Weights of a small transformer language model.
Size: 10 layers, width 256, 4 heads of 64 (1 for keys and values), MLP 1024 SiLU, vocabulary 2048, 7.48M parameters.
Training: a variant of Muon for these matrices, 255M tokens, 3885 steps.
MLP neurons of a small language model. Each row is named by its layer, matrix (up: input weights; down: output weights) and neuron, and shows model dimensions 32-159. Each number is 128 + 32 x the weight over its row's rms, rounded and kept within 0 to 255. Numbers have three digits each.
Before each neuron's rows, "fires in" lists the words (lower case) most often at its 100 highest values on Wikipedia text that the model never trained on.

fires in: "on", "under", "host", "prevent", "convention"
L2.up985:152094120155171161141176148171140123102122140062126087129140108147124150162101143149114115110139106144140144173175096179173158140129126174130117132140139095066198139112119076071110109094184117111072117148176153164167112169143151118108139159151143148157127103090122121080057176099161099176145184073093068101060162131132121145088121121163130146121128105166167153105151152060146125128154
L2.down985:156052089144131102125133153152150121118138117143131096187112159131146087183159101088117180116107083120101199109148132155129146181133123114173153124140137124147134159135198088132094181175109109164119110108123165134191159111146103128199136085139207118161162082155127120147131123155092112105113110088168124112151170161165097132119102064177146070186138065096106134142117145139100033133130

fires in: "his", "not", "great", "poker"
L3.up720:086094104136154106178120153151128121124158132116074136143107183124168115141164127138160157119165134091065183172085101115140158063110087139125103122101143106135094121157150131117106141111101146138112064123150070164141128167136129128109137192123120138104128140051179100170164097111160094171121096153084095157109160174198136086159172147211125165087129072164060054114056131118123099113116
L3.down720:034154075118137095113119125109107087126158124069104108072128114112156193151161139140097153101118129125125140156103085150112120151204158110178142116172098122167192174138113139191126151110187185127126095111131126067144097141167104097198107078086129169206106109157185143121106100142119154109121127119123132096113126093121155105073107182125122085136121127093115117133158149130119127088131

fires in: "university", "college", "stadium", "of", "smith", "hall"
L2.up258:115108148120099201194165141172119166120153082166092137098130123100155116125134158117124129146093090146106097181144097137118116127143082113148082180111145163100143170183081090028081154078167168170166105067170178131158163119104115215148159128115122092105085122158161127109104079130091149184161068085104151172208118103139166060100169129169168126141132124140084113108100081142123136159128
L2.down258:133202147097126117145172126155139087096158142098117114149124145138077151100135141095160171126084135086127132135144096130149146143088151109063128121098055116146111074096113086079159111129075131129142104169106122127105071111113121122193098168136116118144176146121159115140142113093076134087164160115115107161090171091183167198104115157157120124077082183078186166148096110107198115081109

fires in: "is", "are", "found"
L2.up860:179154107154142118068114106152160087126150067145135053092097088114143099082157149146095190074111158134111114114123157071113059104165138108108193144128137151124170153177116128093134096158156176103093166131129140118154077139113071119124115111172173147121083113131119157137151084141145131105183193095141117115088152139162080118083152124137208097128156147159087160147126155040089097146086
L2.down860:122143102127180162109128155186157107096103135136133104164191114138075163133090188128112076142111085121157106127178144120088153120062105130138110105183093134101111168125200123135136135164103127190137118184103127160164148036088123103176117088162106187165128112145164080124159113114139120118077097120115118144100138149093166106150141129132126208051124119110194169106102148130120098129104

fires in: "2", "1"
L2.up187:179123110168110114115115079106160080110093194156131140147161106152155144119107118096118075102173070159099138077121147127078171102146050139123073130127109135079099071132111033158123140180176118107110118126158145092170123120091127121073121168075110084156122150103140138130108209150164110103150175070154090121137153110080131118061153142169170197145105053126117133119051121165142144148063
L2.down187:155123069155141163120128160041138153111117140177070197083146133110132109124122149130140107144144104141106157090078100134139108084179092107117047138153108139142119222142094038197181095080138092147140181102141126129152169119122100106158128029076162156183098142135129167120080153132105084109158135127155150143113143117117120149146130139163141150153114091075061133145112138129143131048126

fires in: "is", "are"
L5.up44:082113175147119122137086148171136114134142081117163108148146102129149144098169154140115138146196121157189142141088120043118111057122179091103125110118171090138103157130128029146103109114137180117160127118128211139141039104086142176109102105125082158152130139122165133103131085155169137126216130156188108146161116169203152125150114096105128141141127110118128087053129082143106135109160
L5.down44:138112169196095072144205142086093164183139075090110103146159096170102115115105169101139136113132105145122119175113163167116107170096131056124147106116089103117183122110118135125179158129126149154192158060113125128112151138133135130142102144076115125170107146161058160255123143192178153154137101115120147096127128182166190131125140076128084112148128145085098196170128078146164097157127

fires in: "well", "only", "also", "just", "even"
L2.up96:187100093143124022094144114144079130196129139141126105099086069133140087135126087168108144145121073120152102157116121131113114142102109126127103140156126109140175136126200157125122124109128166140170100143210141110130098153167130164128107128074118075115117151117089153107129135156142092006125124117083102106153174099083160181084097144172096126114124157135196123145138117118131154148131
L2.down96:135103169148119098101165166130134125185157118122105105114205201130109142184190086096146128200174141118122086115130165170069120119136086075120149117123102120082088134193146119166169153123132090089166087117109171115078103144103147163159133132078097123093079166116144173164078133154138148123098136103103116192115140108096100100080139190111092221163062133085123076092086120077122061120122

fires in: "for", "at", "of", "hair", "footballer"
L2.up955:164152146200199158208145148141073131142135148165135099103130151097145154111136113170144120113150095131149145137124100095177125164124104115142136108141112090141089093106154158094133152162140139113175143156127118134111126093121088135118134129136202188157201170068202132113089097112120090086131117101183099112111152088151090116120122140125067155090138100153124137129161150096073108136155
L2.down955:087109112112102117142111179074128131088143109179132202120174111139150167074142123161090078106162102113136098129143154119095159134061162095129140096184106135153130139126155125118133075126189100101175131162114163132120181076141234154163122134073128067157162105119159102163139085177189128154044066106160149137094063107172182165144103135131139124072138132148171184120128165149129143126168

fires in: "first", "well", "also", "ii"
L2.up681:198192130200151129129123104177114127134131115102137107141119138145144099115126126123126168086157057113191059177052107160098082133116211139144152118100090134171166161149164101157078134108124165142105135090209119114105159125121167104103136172140108127189141137127120113148131067157113109091175155187142125191104117089155132142104134117153080119118122088108180137116154147209128111118181
L2.down681:125098089061126086179152097082138118172113168174194133082155130110095144139153119130137110139151135102110062159143166180093131145127121079106106172078118137123056059135137100128176115134111111138185152091124106120061105088149172167118144155206145060095126095137112177115138117121110104161082193119119095134076113102080099129136078178169087097125136097135107204123159146132150119088168

fires in: "or", "achievement", "more", "olympics", "olympic"
L3.up1011:168144101154117076112142159194118116186124089086163150118194112098187116075179096150136081152145111148090165137133127123134049086170211184060152082137133139124145123134118156120095188175097065103101147147095076158124117136124095080127164161155124160125114172195164103138149093084074128143140113152147159094169158102129126098186115099180149162132103146069096121140043159108097148169153
L3.down1011:164145121107125093128140110126200105141151113079109096095119160109136120096118135157115136099142117145144145142099167109080157153130159096154114185161094093175139172136132133130088132180160111103137046137144185158099153133070201142127146168107157151102086121125120107141137139176086067071139095142137144138129121130083168175179130163156143101103119148139106080147072105066106060095161

fires in: "in", "hold", "directed", "out", "two"
L2.up599:125129144141134110104144182181185087147156136180141142142069101126131128154096074081143120133127062167120129137183121154116072124101124115162111085143106103097062136144099120090102096151089138147120075171146131085123107137179088171130142133140117126169107146137137161167150123095153118166132145094094150131154073150128136124150145122131132176156061169158111193110107157095136186087123
L2.down599:094077132124153120150123129084159174125119103146122143063111115117148135081174144166109132080105069107198066120077145126129054128179159098127092090083167171120095103114138125179086139182125188124103138086186130147032118073140150080165144113059095121131143125143131129116124128157100153106145109109160121196173109191115161103102148106136111075163099103150078082108112118141112101132122

fires in: "election", "award", "awarded", "published", "services", "awards"
L2.up589:134154085181153067143196129137100103109160102116125106147122124089205125148106104140103138150142141097132129073083160151131155052178125151127065060134097151094126134160186090157098138115116139091151164128154104150121112081132168145155172176135137112191094105088170062113148149145146079141139076141149103066106088070132157136096138140153147111175064161115171213077180152117190117102170
L2.down589:168120124144108184037129133132091084170120183096073124156169110165063131101142169135145113096130170143154130180163135083123117133131072130129095186143104098122148143114087184099175172108122151167128084037094086086104209127178098165118104082157054144154183136130152151139086086177066146206167127098087086098133122085154169132128145120167178152103097100177129113141091142060096089123125

fires in: "these", "they", "them", "parish"
L3.up535:139127152172077089183038153173118184067108110117113170059153124161129139131135181146108075136150119175184117107128141105143116169117133119093132090190125152123100135117093143141129153124130139146134124118136160106056112102106100149119106134101142050114079112086186124112100170123156101136080079078171066106117140157159181157124159142151137143134091160168137177101111107166048196057140
L3.down535:128135132184087170083074165111146113161178141121092102098102147104129129110109166085161143141104118137175118135091156068140169201111174119096150086134189177091135128135188088175120140123073107091123174103096084146128157112156123096157125137150098069124088088083165121102124170165119096124164091144097113171078068138161125124150116183150110085107149121106141186171139111171113191072091

fires in: "other", "more", "others", "much", "time", "areas"
L3.up259:098135146125159098165121101159091091171121100136130128157138084142199170124124079135138141137172142091124140179119109082092143129095165122138173181126108205148060119096096138089144139114115085109119151108127173128151171158153098141156124183194162120167142173157134157150117112157135111156149196119126129089138067109104105143142155150127147159075061132128120164075115076128042161114104
L3.down259:092164161132079199126115120156090140084087089118152135168077105149123152152133125139085112111107190125121076104177124103137106086145152167121148162102090192084157143147167133081092110143123147132162113074133103153117146080082168127142103129136090103135155123168125149140130101157102173145162145162161165148080035106140158109178166156156112140114116160149092159152098119070170135090107

fires in: "in", "future", "took", "returned"
L2.up584:097104146123092136095157129064133155118139123107120051131156164134152146113160107070118108068101162076122168071164191141118102144129068139088091157095157127139175146089114095126166209109127158137142160158155119131075120114175118143118082152091116230116116097115142118163108138143093183130155145060140060164055125137129094132132116095108124132088150186096100118164118169162151193140140
L2.down584:100172082117047104079150116174141144109124113113088114169144156099144153109146161085136118153111174149163114120150135140116069091090111113059183142172176151067132127129116096166185089192184136101125145175127149203038143081141140147099065129147114155106131187130137173159190100107142108109124066125177128161062117142149165086123133083086140053118131088174154117170150169140086115125141